Weights of a small GPT-style language model, trained from scratch on English Wikipedia: 11 layers, MLP 512 SiLU.
MLP neurons of a small language model. Each row is named by its layer, matrix (up: input weights) and neuron, and shows model dimensions 32-127. Each number is 200 + 20 x the weight over its row's rms, rounded and kept within 0 to 999.
After each neuron's rows, "fires after" lists the tokens most often just before its 100 highest values on Wikipedia text that the model never trained on.

L7.up167,218,228,192,217,189,201,199,194,211,200,217,180,229,227,196,204,183,211,185,192,190,245,175,215,210,181,172,167,193,212,225,208,166,204,219,214,169,226,199,250,216,225,152,182,192,211,195,191,175,189,208,169,181,206,196,218,182,259,205,219,194,191,204,184,177,213,216,238,191,204,193,241,181,196,210,201,196,218,183,167,207,179,213,187,203,175,229,157,190,190,187,189,178,175,224,194
fires after: " was", " is", "te", " been", "s", "th"

L5.up10,184,215,193,212,206,192,218,177,197,183,198,176,204,190,234,195,211,200,194,219,229,205,204,193,210,179,220,203,223,165,198,201,183,221,197,220,188,190,191,225,168,187,205,209,221,224,178,229,190,181,220,247,204,198,190,195,236,193,201,209,166,205,229,186,229,181,169,216,193,212,185,199,195,201,194,186,225,195,206,180,218,198,193,147,185,210,176,215,174,188,174,191,199,250,203,192
fires after: "ch", "ur", "arch", "Release", " person"

L4.up401,207,206,190,210,205,211,203,182,195,204,235,205,187,187,185,209,200,187,206,196,183,205,206,198,214,214,237,196,198,209,205,210,205,216,239,178,190,209,208,186,224,205,157,170,205,200,214,242,224,197,224,198,209,212,194,197,219,155,203,208,208,228,208,215,218,181,195,171,210,189,196,190,189,202,221,217,231,192,210,161,186,190,209,229,195,195,180,155,201,183,192,187,233,184,195,182
fires after: "er", "ar", "com", "im", " co", "n"

L2.up134,201,196,209,216,219,207,212,183,195,203,220,246,161,195,186,194,218,210,191,202,180,206,182,234,220,235,201,165,227,190,232,210,223,208,188,193,201,179,229,194,206,233,186,167,234,222,221,194,194,168,187,194,222,173,195,185,197,200,204,213,200,203,229,210,174,197,210,210,206,217,221,205,200,176,173,165,183,176,167,200,160,183,214,207,192,194,205,207,235,182,193,207,177,247,191,176
fires after: " R", " L", " Ca", " C", " H", " h"

L4.up465,213,224,229,186,180,203,192,248,175,174,177,220,203,187,226,194,232,181,268,201,221,213,214,189,184,198,202,216,193,212,193,185,200,197,210,186,212,222,197,209,193,237,223,210,188,178,214,185,212,207,174,177,208,226,210,184,209,202,214,172,199,197,214,148,217,161,191,197,213,219,247,180,216,188,236,181,198,199,206,200,189,188,183,195,185,174,231,220,179,208,200,190,209,190,184,193
fires after: "s", " in", "re", " inter", " ex"

L5.up337,155,213,219,177,203,201,173,217,177,211,188,215,198,166,218,193,208,232,216,213,205,227,188,223,178,196,203,216,196,186,231,182,235,208,193,172,181,189,187,197,222,208,224,187,212,206,193,194,163,211,161,232,206,197,186,204,186,226,183,202,154,204,174,198,197,175,204,186,202,200,211,228,141,203,220,232,181,203,201,213,180,198,226,179,190,200,173,194,221,178,195,204,222,159,205,189
fires after: "i", "ri", " return", "ma", " Li", " Di"

L4.up431,158,162,174,197,207,177,206,196,212,210,161,197,236,221,178,201,164,187,211,165,187,203,243,191,161,230,200,207,225,217,250,190,218,214,203,187,185,207,214,182,213,221,174,202,222,194,186,225,212,203,209,192,162,190,197,191,197,188,148,175,210,223,208,212,223,177,182,197,194,203,194,186,202,226,187,218,186,179,190,206,210,186,225,231,157,222,215,178,189,207,197,229,230,189,161,209
fires after: " Z", " I", "vo", "va", "t", "z"

L2.up94,230,162,222,212,194,243,209,196,191,193,202,151,192,236,224,199,220,179,199,173,201,208,168,201,168,156,237,206,206,214,211,185,154,211,172,188,183,172,184,200,201,213,191,193,205,189,203,201,194,192,173,224,190,200,236,202,199,227,223,178,212,218,216,177,201,184,193,176,199,213,216,166,187,224,164,210,210,206,186,193,214,182,220,205,171,211,220,216,184,202,181,186,184,191,202,198
fires after: " member", "day", " team", " player", " law", " official"

L4.up90,225,203,185,201,165,247,199,225,202,173,188,192,208,181,189,192,198,195,186,233,176,214,204,199,197,162,204,195,252,214,199,196,203,218,159,201,187,206,179,193,185,232,189,150,166,143,217,220,170,215,215,212,184,202,190,208,224,194,221,192,207,230,205,186,164,219,176,198,206,198,204,179,191,210,193,189,185,202,179,181,209,217,214,202,197,228,200,213,190,172,191,186,206,221,184,199
fires after: "al", " w", "R", "Q", " R", "L"

L5.up438,193,180,173,162,198,207,210,208,198,228,217,166,185,213,206,230,191,208,233,198,201,196,209,209,184,183,171,230,191,201,236,250,201,211,198,227,198,180,222,191,188,246,189,177,245,221,200,159,190,195,217,199,229,192,176,183,203,147,205,209,193,224,199,207,209,182,156,208,240,212,177,173,206,186,196,223,217,213,181,204,154,198,210,208,210,211,186,181,211,173,173,212,183,198,205,204
fires after: "c", "pr", " M", " C", " c", "ci"

L4.up68,234,167,182,227,197,230,236,189,219,197,208,192,168,200,206,193,235,177,179,202,193,204,179,215,220,223,168,208,196,238,211,203,208,179,208,157,177,188,148,191,210,217,183,229,206,184,166,214,210,194,219,203,199,195,233,198,214,221,194,168,200,211,228,190,211,225,217,171,161,245,224,198,208,217,196,232,224,203,220,200,167,166,169,218,186,212,194,197,158,173,154,202,206,189,231,217
fires after: " d", "ar", "-", "D", " re", " under"

L2.up274,180,196,195,185,193,187,177,230,176,207,199,202,202,192,205,182,188,207,199,194,253,190,203,207,197,186,183,198,195,227,190,228,175,235,179,188,204,179,194,193,173,216,176,195,167,193,168,226,204,211,206,212,196,205,178,191,141,195,228,219,178,180,217,203,199,209,200,165,190,216,206,202,163,215,195,209,183,234,227,233,235,158,209,207,198,230,193,191,175,235,224,197,192,219,207,198
fires after: " ", " pro", " con", "re", " Re", " de"

L7.up357,206,206,217,226,183,183,200,234,212,213,174,203,202,194,230,221,239,208,181,140,213,193,208,213,215,204,188,226,208,207,182,185,160,193,172,238,186,220,192,159,215,224,171,155,188,194,208,238,209,204,196,221,210,209,226,182,208,212,196,189,195,194,206,207,193,224,165,199,208,199,181,202,183,190,231,200,166,186,200,211,213,193,161,187,186,225,200,227,194,189,191,211,190,194,241,200
fires after: " ", " de", " De", " Ma", " F", " b"

L4.up263,208,158,238,189,231,161,187,175,216,215,187,168,189,248,226,190,196,216,217,196,121,181,220,197,186,204,197,198,230,185,195,198,173,202,208,206,183,215,211,216,208,209,207,185,209,202,212,190,202,196,205,177,236,182,194,192,205,163,216,172,189,175,233,227,209,237,197,208,225,204,191,223,197,177,191,224,199,184,189,195,192,204,210,220,206,191,214,219,198,188,244,173,204,208,200,178
fires after: " ", "b", "l", "d", ",", "k"

L2.up429,205,196,192,219,185,208,203,232,176,205,228,173,223,208,180,187,230,203,201,214,206,190,197,173,219,226,219,183,193,242,207,225,228,217,176,202,190,200,194,166,160,218,179,188,188,197,226,219,177,199,164,210,207,214,179,193,217,215,206,204,199,188,236,177,170,209,173,175,193,195,185,153,189,151,167,203,195,196,198,220,211,217,252,210,190,225,198,184,201,189,216,213,228,196,174,208
fires after: " Ba", " Mar", "au", "my", "ba", " Bu"

L5.up251,185,198,201,216,183,177,202,190,226,195,171,180,213,218,214,206,192,233,192,198,218,200,191,228,188,187,215,233,181,218,252,210,216,180,201,207,229,235,189,196,164,216,176,228,185,217,209,182,195,181,185,207,188,179,212,203,187,211,218,223,196,222,197,204,192,179,198,181,227,204,238,229,229,207,189,189,216,209,211,253,208,183,210,171,189,213,185,207,230,171,203,213,202,228,202,224
fires after: " E", "hi", "ci", " 2", "ab"

L7.up93,195,200,174,218,200,221,134,172,201,170,152,238,216,181,221,196,179,202,182,185,251,184,186,187,209,190,181,222,209,209,207,184,190,177,196,233,218,198,188,211,218,235,176,220,223,191,182,195,196,154,200,207,216,192,230,202,202,167,251,214,205,213,211,219,205,182,188,202,190,221,223,202,191,196,216,211,210,223,202,223,197,193,197,244,199,202,196,222,183,174,216,237,183,203,205,192
fires after: "\n", " to", " of", " in", "ed"

L4.up298,194,205,183,178,167,184,218,218,208,187,179,204,163,225,196,184,186,211,238,199,189,169,203,135,174,193,200,202,198,184,206,197,194,191,193,229,213,203,190,203,181,216,219,194,166,213,228,217,202,211,177,166,178,228,209,168,228,193,232,214,185,184,192,237,224,198,218,178,200,219,230,213,199,211,185,200,202,208,238,191,174,185,202,199,200,242,182,206,212,190,175,204,209,186,222,164
fires after: " in", " an", " In", "\n", " p"

L4.up1,192,202,203,191,221,189,175,213,205,194,191,212,184,224,205,152,200,231,170,213,164,173,169,189,190,193,166,209,154,186,197,181,217,208,189,204,157,212,207,208,229,198,214,199,172,232,164,211,174,189,206,195,221,231,232,215,203,198,202,188,237,199,166,210,203,218,206,210,213,206,230,169,200,193,164,188,212,197,242,206,161,187,199,219,194,212,202,234,199,189,157,214,202,211,191,131
fires after: "il", "ar", "e", "re", "al", "l"

L7.up225,177,215,230,200,216,210,188,199,199,163,184,203,157,207,212,194,207,206,251,164,206,203,249,210,200,218,164,212,200,194,215,210,179,221,184,220,200,193,214,228,207,173,231,200,182,195,225,214,191,191,235,194,192,206,224,176,173,213,167,224,207,217,186,196,170,197,219,153,220,199,237,186,216,215,178,140,211,212,207,181,207,186,206,174,206,209,216,209,193,224,215,207,208,189,192,221
fires after: "\n", " in"

L4.up347,206,201,157,191,172,216,207,218,192,212,217,193,195,206,238,225,199,197,156,206,189,207,202,223,170,201,203,230,178,215,183,194,170,223,190,216,166,189,217,193,211,237,221,206,225,230,216,226,228,181,218,202,182,184,215,156,204,220,196,205,208,197,237,199,206,183,183,209,233,201,210,194,191,224,193,193,220,184,216,205,184,217,172,214,202,206,214,179,208,160,197,218,180,183,184,203
fires after: "c", "or", "th", "ch", " mo"

L7.up138,191,230,173,207,204,188,202,210,220,223,186,195,190,216,195,204,175,208,174,192,224,186,192,210,198,191,182,256,223,207,194,224,183,180,225,206,205,197,211,162,202,176,186,201,155,204,205,177,214,191,165,237,220,162,170,242,212,232,195,196,222,204,183,164,236,196,211,164,175,212,165,198,190,235,232,199,176,204,228,207,167,189,198,191,213,208,215,200,226,190,195,196,185,202,203,187
fires after: "\n", "==", "us", "ay", " ="

L7.up25,216,186,168,221,190,168,220,203,217,184,193,180,156,198,184,170,207,194,216,170,212,227,219,194,214,160,215,200,205,192,205,194,190,163,193,220,205,193,223,204,181,203,148,214,221,224,226,191,223,164,213,209,183,190,220,207,219,212,213,215,173,190,238,226,242,181,194,151,196,201,196,206,150,163,209,191,225,210,169,193,204,228,197,189,166,222,207,220,194,195,195,214,223,203,242,187
fires after: "n", "er", "per", "en", "th"

L5.up364,231,178,167,195,241,203,186,126,177,200,176,225,173,196,211,204,185,193,198,171,190,178,206,235,215,190,207,192,188,173,220,203,215,199,211,161,192,183,196,217,198,182,201,199,189,212,214,223,209,204,216,206,226,180,233,176,200,184,215,212,161,203,242,187,220,199,197,198,187,204,221,236,186,178,225,201,214,207,142,203,196,159,190,187,234,203,211,187,192,218,205,194,202,193,197,180
fires after: "c", "d", " dis", " re", "l", "ft"

L5.up302,203,191,213,186,191,172,172,179,202,199,168,169,187,201,197,256,192,205,212,206,213,203,184,188,209,177,222,199,220,197,210,176,185,178,238,227,229,192,198,206,232,192,196,200,189,212,190,231,215,213,253,178,224,195,190,198,182,258,216,216,208,196,245,222,193,211,193,172,191,197,203,212,204,234,179,229,173,217,194,195,175,184,210,179,167,168,219,184,231,176,207,217,218,191,176,195
fires after: " is", ",", " was", " Lo"

L5.up377,199,192,197,193,189,206,204,195,202,202,171,173,192,180,233,182,222,193,198,218,211,183,214,190,183,208,143,206,185,246,209,204,151,228,192,225,207,207,182,172,208,200,210,195,187,204,252,199,202,202,196,168,184,200,236,210,159,212,213,221,211,186,200,195,221,194,247,194,214,204,208,234,168,195,165,186,206,208,195,221,228,216,221,202,230,225,189,205,191,173,207,190,187,178,175,190
fires after: " in", " re", " In", " con", " to", "th"

L4.up442,213,202,219,236,194,170,183,195,170,185,203,185,194,194,198,204,208,225,210,209,188,167,194,164,235,191,173,194,226,160,192,182,161,204,216,216,177,207,210,195,243,198,219,176,214,193,197,171,201,198,199,219,206,190,155,199,209,186,201,188,206,244,201,166,214,180,194,218,215,241,196,204,235,208,214,225,197,171,192,201,197,218,209,215,207,184,221,203,191,219,222,220,193,205,211,180
fires after: "lo", " gr", " Lo", "s", "ro"

L2.up178,234,187,178,206,195,170,225,207,201,207,195,192,217,186,233,173,204,210,197,216,163,224,176,217,200,176,224,181,186,209,173,174,205,194,194,193,178,178,193,200,242,201,197,221,201,214,203,200,200,202,222,215,192,201,172,228,191,227,163,166,199,196,234,203,196,208,217,156,233,205,191,228,185,174,169,214,231,219,202,209,171,227,208,216,185,224,212,206,216,220,171,177,199,206,223,174
fires after: " member", " team", " group", " player", " part", "am"

L2.up22,230,180,173,177,242,210,186,192,202,187,192,217,199,222,202,161,197,212,187,228,214,197,200,205,215,206,218,164,222,224,203,203,180,170,198,207,167,195,199,184,240,222,234,187,185,217,186,204,217,183,176,234,231,220,197,187,184,198,207,196,242,225,188,204,145,197,186,208,208,201,240,244,206,185,165,198,198,190,190,205,212,200,228,228,192,250,198,176,215,240,228,205,215,202,197,210
fires after: "e", "le", "ol", "air", "l"

L2.up362,214,196,223,188,183,241,232,189,238,166,170,175,191,185,188,198,187,208,222,200,188,202,207,206,194,192,195,188,189,215,224,154,191,202,198,206,179,201,205,218,209,198,196,206,195,219,204,223,230,200,198,212,205,199,226,209,169,187,196,183,199,207,234,178,191,213,173,178,215,226,222,173,183,224,201,182,189,225,189,197,220,179,222,175,209,176,204,178,169,176,198,184,211,243,180,157
fires after: " Record", " O", "al", " member", " w"

L7.up422,205,214,217,220,219,173,208,201,178,187,187,194,201,202,203,164,220,197,231,220,218,192,203,189,199,201,223,176,194,216,212,193,250,165,226,236,168,210,192,201,211,157,206,187,159,197,204,201,203,176,188,174,159,200,193,215,199,224,167,211,198,209,205,223,186,185,254,186,188,195,210,217,199,189,192,202,202,203,154,221,181,187,180,193,200,253,209,204,196,217,221,167,175,190,191,191
fires after: " |", " bo", "lo", "ro", " Bro", "er"

L4.up403,206,208,190,198,203,197,202,206,186,215,189,212,220,210,234,196,194,249,203,189,217,200,193,158,212,192,196,184,220,208,225,194,155,205,232,220,200,211,205,201,194,238,197,160,199,209,187,214,216,134,224,213,203,196,180,197,204,181,229,167,205,246,184,174,201,196,211,223,227,193,217,236,226,231,188,193,188,196,212,178,169,183,233,201,217,204,179,198,170,241,184,210,194,184,202,205
fires after: ".", "-", "le", " \"", "la"

L5.up215,171,172,202,208,206,193,207,198,194,219,211,205,196,192,221,185,212,174,214,225,200,201,223,224,185,213,167,182,189,224,221,193,193,177,207,173,165,188,162,218,209,232,156,186,219,212,220,226,214,184,212,160,191,177,189,210,208,197,242,185,179,183,235,217,183,186,232,211,181,198,214,207,227,202,182,207,213,238,197,202,207,237,194,214,191,214,222,196,200,165,225,163,171,209,214,181
fires after: " ", "ad", " se", " the", " The"

L4.up290,226,213,213,180,188,209,169,188,192,212,140,241,203,217,195,215,225,225,181,187,200,189,206,197,188,204,173,167,194,186,191,204,222,212,222,212,200,195,215,211,205,186,193,200,188,182,220,188,199,168,200,194,259,197,174,188,193,202,186,203,199,173,199,204,206,182,207,227,205,174,180,234,208,232,212,206,231,224,207,162,229,221,199,190,175,213,208,199,177,215,197,208,167,169,206,174
fires after: "ur", "im", " re", "com", " Com", " list"

L7.up283,210,209,232,172,212,175,221,206,170,179,254,180,221,217,206,185,229,199,193,201,208,233,215,183,220,199,215,194,198,223,190,225,201,191,160,164,176,160,180,218,185,162,184,211,170,227,197,222,216,199,225,194,199,205,209,211,174,206,179,202,220,196,196,182,213,183,177,199,201,247,158,208,195,184,190,220,208,202,190,217,178,179,167,216,203,197,201,195,189,212,190,189,197,210,189,206
fires after: "k", "la", " d", " st", " K", " G"

L5.up1,182,196,198,195,230,212,161,190,123,175,193,241,213,212,198,223,206,207,175,189,201,208,176,198,218,203,205,232,209,216,213,217,189,201,199,181,189,198,189,211,242,208,214,219,184,228,192,199,189,184,202,186,230,193,189,187,192,181,192,177,219,199,193,238,212,208,230,189,176,206,211,167,215,225,216,189,193,206,226,205,179,211,191,190,202,210,219,184,196,201,208,200,194,229,227,213
fires after: "te", " fa", "e", "lo", "re", "up"

L2.up111,196,218,208,209,229,223,216,162,223,191,188,156,212,209,179,223,206,231,205,196,191,200,206,134,192,199,197,183,188,203,192,203,213,166,157,205,212,194,175,199,201,204,207,206,223,176,184,258,211,202,199,200,251,210,201,219,192,202,193,207,174,213,197,204,233,185,237,221,218,205,212,190,209,200,177,185,202,217,202,215,204,211,242,159,185,196,212,238,216,180,205,227,225,229,219,172
fires after: "il", "ar", "al", "ress", "script", " collect"

L5.up244,209,205,183,190,192,172,211,233,179,186,182,201,209,211,209,186,193,185,203,186,188,204,201,199,192,183,169,212,236,188,204,180,157,194,179,230,186,188,196,201,196,197,176,215,176,187,205,190,198,209,216,189,238,204,211,163,203,179,153,223,182,187,186,182,185,210,179,166,172,205,144,192,190,203,183,236,216,182,223,210,194,176,197,195,203,199,223,248,188,206,240,205,193,203,209,212
fires after: " K", "k", "n", " g", " E", " G"

L4.up46,220,214,165,208,201,170,208,224,173,191,224,201,185,195,196,215,195,235,174,212,213,187,221,207,187,232,182,202,195,170,192,227,248,195,189,160,209,198,193,206,200,215,178,186,186,212,221,236,206,212,169,207,159,193,229,190,224,232,189,202,215,203,212,200,197,200,207,213,203,237,172,181,215,213,209,188,213,204,165,199,184,167,207,166,222,209,207,187,186,198,233,202,171,181,193,169
fires after: "b", " pro", "fe", " Li", "ro", " con"

L2.up225,183,230,189,197,187,222,185,217,195,164,163,229,199,216,161,227,181,212,242,202,208,222,215,171,214,167,232,229,217,214,192,226,197,202,223,198,193,192,212,225,214,231,229,244,234,167,196,180,170,193,203,154,215,226,198,184,225,210,218,215,210,192,199,191,198,209,236,192,168,199,196,185,188,200,187,216,182,198,201,209,199,195,191,189,188,211,179,192,183,214,215,197,203,145,202,185
fires after: " Le", " Re", "e", " Con", "te", " se"

L2.up245,205,215,231,212,201,208,234,159,165,214,210,224,232,194,177,160,175,216,169,214,221,168,194,197,184,223,191,180,249,183,210,222,216,225,186,224,207,184,213,211,193,196,194,226,199,224,174,188,147,178,184,211,201,176,198,210,215,217,198,193,196,215,151,198,207,203,189,206,189,178,201,180,180,226,186,193,209,223,222,186,182,224,198,189,195,231,236,173,210,176,185,193,189,223,182,235
fires after: " a", " he", " fa", " sp", " had", " who"

L2.up208,205,205,210,157,181,244,169,209,196,195,205,227,210,219,219,179,172,196,183,195,185,227,217,175,222,225,205,211,208,169,195,166,174,225,197,222,215,185,176,191,226,170,209,252,195,214,141,227,186,180,196,200,219,179,204,193,212,209,184,204,215,213,225,174,192,221,189,229,179,208,177,192,169,229,181,173,211,191,218,157,206,189,209,202,175,232,202,175,217,214,157,190,194,187,205,216
fires after: " G", " We", "ar", " Ar", " un", " A"

L7.up465,179,200,212,201,200,212,181,191,191,162,182,213,164,172,218,153,215,218,191,210,232,187,196,180,190,175,196,186,186,207,183,166,220,234,210,194,190,215,207,219,215,167,209,241,189,153,229,253,205,225,226,203,204,179,225,236,187,173,174,212,208,183,205,230,209,175,213,171,237,199,197,206,199,210,196,190,198,188,183,221,182,197,232,211,174,174,179,202,182,176,191,205,179,171,191,189
fires after: "s", "N", ";", " |", "er"

L5.up95,191,218,196,151,231,200,198,196,202,210,199,193,204,206,216,175,210,207,172,215,208,238,222,222,178,171,191,186,186,193,211,183,200,197,221,211,186,216,171,162,175,222,241,180,165,220,232,195,207,179,175,174,239,214,201,189,206,224,158,208,219,248,223,175,203,185,195,232,176,207,207,224,217,228,172,203,226,218,247,201,246,199,202,210,185,177,233,174,195,215,180,225,187,185,190,174
fires after: "al", "r", " L", "or", "il", "l"

L2.up424,180,223,216,236,178,196,171,194,174,236,209,181,247,224,220,192,233,197,216,200,169,191,191,194,203,205,221,203,189,208,198,204,213,198,191,216,194,188,219,170,197,190,202,209,220,163,181,211,218,191,189,211,170,224,193,219,199,175,168,232,217,217,194,222,185,200,194,181,267,198,180,169,204,183,224,203,226,227,199,199,199,169,193,208,230,233,183,185,226,209,198,176,191,202,215,172
fires after: " O", "ba", " Ba", " Bo", " Sp", " bo"

L5.up203,181,201,200,200,197,247,192,215,193,236,200,211,220,194,195,208,194,231,170,201,184,214,150,205,197,214,195,199,214,207,235,172,192,221,204,221,171,209,204,204,231,181,219,190,191,197,177,197,172,164,227,223,220,185,223,203,205,219,182,156,198,206,185,160,198,182,202,207,223,238,190,179,192,204,173,189,199,180,231,192,214,185,186,193,163,204,233,200,168,194,169,169,182,215,199,212
fires after: "th", "c", " met", "B", " Me"

L4.up302,203,212,181,228,215,215,192,176,208,198,226,185,215,182,179,169,212,166,196,168,160,239,189,197,204,183,180,167,196,200,224,159,182,164,209,208,182,172,215,175,217,242,213,203,210,172,210,226,209,176,177,186,187,207,210,192,176,227,234,219,221,216,227,233,202,222,201,206,168,176,210,208,194,177,200,183,199,196,205,204,202,199,161,176,191,238,203,197,190,211,158,193,222,208,159,181
fires after: " A", " a", " Ch", " C", "th", "A"

L4.up146,221,229,220,169,173,208,212,209,202,216,184,216,220,182,204,171,237,174,197,209,183,198,178,221,192,200,195,220,245,159,220,187,172,227,178,198,199,210,202,216,234,246,212,186,172,183,211,215,183,214,171,190,186,179,187,201,188,211,170,200,192,204,195,190,212,228,184,175,186,199,214,194,238,191,175,184,195,187,189,234,214,176,222,176,208,191,244,201,205,207,183,180,169,198,229,180
fires after: "ol", " Col", " C", " L", "vol", " Be"

L2.up150,206,204,233,202,212,216,199,223,182,194,184,213,186,177,194,220,212,204,194,207,196,187,216,206,222,242,191,222,217,195,235,202,161,197,231,209,196,220,197,216,198,227,245,212,232,163,190,196,196,228,219,208,219,230,234,174,202,195,196,236,194,212,188,197,241,184,230,213,177,224,225,175,199,196,202,205,195,185,199,173,186,183,179,220,197,197,220,192,182,189,188,184,178,192,159,187
fires after: " in", " to", " Su", " On", " co"

L7.up400,219,225,211,198,198,206,182,191,213,202,177,203,173,202,160,207,215,193,207,202,190,192,221,168,199,201,202,233,215,216,233,180,197,201,189,182,232,215,195,169,191,202,213,195,199,209,154,216,190,189,197,205,174,242,224,220,182,217,177,188,186,232,215,218,184,188,193,180,208,220,194,221,209,203,202,206,208,192,191,232,216,164,194,203,181,223,182,202,165,214,211,220,192,134,189,234
fires after: "s", " d", " re", " con", " as", "b"

L5.up263,217,194,174,189,213,168,220,238,197,202,192,202,214,188,202,201,182,203,209,207,211,184,220,217,198,172,185,207,194,191,234,191,192,175,228,185,212,194,183,181,236,231,149,189,203,198,227,185,171,207,196,182,189,187,191,182,205,188,206,205,210,151,203,188,235,219,236,203,172,198,201,121,226,214,235,179,206,181,203,239,200,194,188,202,187,180,196,198,175,251,169,209,202,181,206,194
fires after: " con", " in", "fe", "s", " ex", "ce"

L4.up58,136,196,190,182,207,171,217,203,154,175,229,160,223,202,224,201,233,194,226,177,200,199,168,213,195,186,219,185,205,194,214,211,198,191,230,208,189,206,187,201,226,200,231,213,194,196,218,218,174,164,169,182,174,213,190,233,192,188,215,191,189,170,200,203,215,209,226,188,186,196,186,201,180,215,223,214,191,198,191,202,211,186,195,207,169,199,201,182,211,190,187,182,191,226,200,240
fires after: "re", " continu", "udi", "ri", "or"

L4.up254,200,215,197,210,245,185,183,186,253,199,182,209,193,250,225,193,200,189,207,194,209,188,195,201,200,195,201,177,209,175,215,199,189,213,194,180,194,203,213,193,208,199,168,178,188,201,187,218,188,183,201,193,181,208,166,153,178,210,161,179,224,197,189,196,211,201,189,219,197,221,209,204,211,256,200,179,210,172,180,207,188,174,228,228,214,233,192,190,196,218,209,262,188,218,209,217
fires after: "al", "ta", "l", "le", "da", " Sh"

L5.up183,194,203,225,223,192,204,182,222,190,177,187,173,196,206,253,221,176,190,203,188,200,223,201,208,187,163,195,202,188,206,199,226,177,190,214,199,234,180,200,224,213,257,205,197,207,195,218,191,200,223,217,205,173,195,194,253,179,198,184,196,213,224,216,198,218,188,175,203,190,210,215,195,188,209,245,205,212,190,197,196,167,213,216,225,212,196,211,198,213,195,175,231,224,223,230,194
fires after: " co", " re", "s", " Or", "ci"

L4.up469,212,178,196,196,168,185,189,193,216,217,212,213,228,175,205,173,215,217,221,197,211,217,187,181,199,211,173,225,193,202,182,208,161,170,192,195,174,203,207,178,213,209,170,240,216,227,174,193,195,203,193,207,202,216,216,172,168,196,181,247,198,214,235,221,206,183,219,220,215,217,202,192,226,169,216,200,197,193,175,156,193,201,183,229,193,188,206,192,214,189,227,221,170,211,215,194
fires after: " h", "ro", "gu", " mo", " gr", " tr"

L4.up343,194,212,206,197,228,165,192,219,211,184,186,192,193,171,226,212,203,187,182,194,165,217,195,183,154,208,185,208,173,188,221,244,181,200,230,193,218,201,207,226,203,223,219,216,184,212,180,205,198,185,209,174,217,205,165,213,188,164,183,195,197,233,203,187,216,213,212,217,208,201,219,177,245,187,174,201,210,218,188,221,189,172,186,231,186,193,200,188,184,223,177,188,178,183,189,237
fires after: "s", "la", "na"

L5.up14,205,239,191,162,194,206,179,221,220,194,187,210,198,216,195,200,182,180,206,158,246,180,194,188,196,235,215,160,168,194,166,209,215,203,166,168,174,186,205,217,208,203,196,219,184,183,217,226,184,210,188,191,195,212,183,229,216,223,198,227,185,195,186,181,174,186,189,182,195,212,180,187,168,199,166,217,203,212,211,205,220,193,184,229,211,215,227,201,199,205,207,193,212,188,228,168
fires after: ",", "re", " of", " to"

L4.up5,202,184,190,235,163,232,203,200,205,225,172,192,169,218,225,233,201,245,159,219,193,190,198,190,193,148,197,230,178,188,179,193,204,229,200,181,165,196,222,173,183,193,222,178,229,179,180,211,211,210,181,194,183,176,204,183,208,209,193,229,222,166,201,181,233,217,195,213,228,181,193,192,196,180,229,215,194,198,221,226,186,148,182,182,180,184,183,187,171,184,208,189,203,187,186,216
fires after: "d", "p", "com", "cc", "ly"

L5.up170,213,219,201,224,224,190,178,222,190,215,193,184,189,163,180,200,208,239,195,193,173,229,186,169,222,214,213,195,212,203,191,221,177,179,183,197,199,210,173,184,258,192,177,207,200,173,208,214,220,213,210,217,193,205,210,160,213,223,174,175,197,242,187,183,201,208,165,166,232,227,228,181,202,223,204,166,228,234,176,155,198,204,188,174,203,178,192,222,197,208,205,192,203,167,219,200
fires after: "er", " pre", "|", " inter", " in", " re"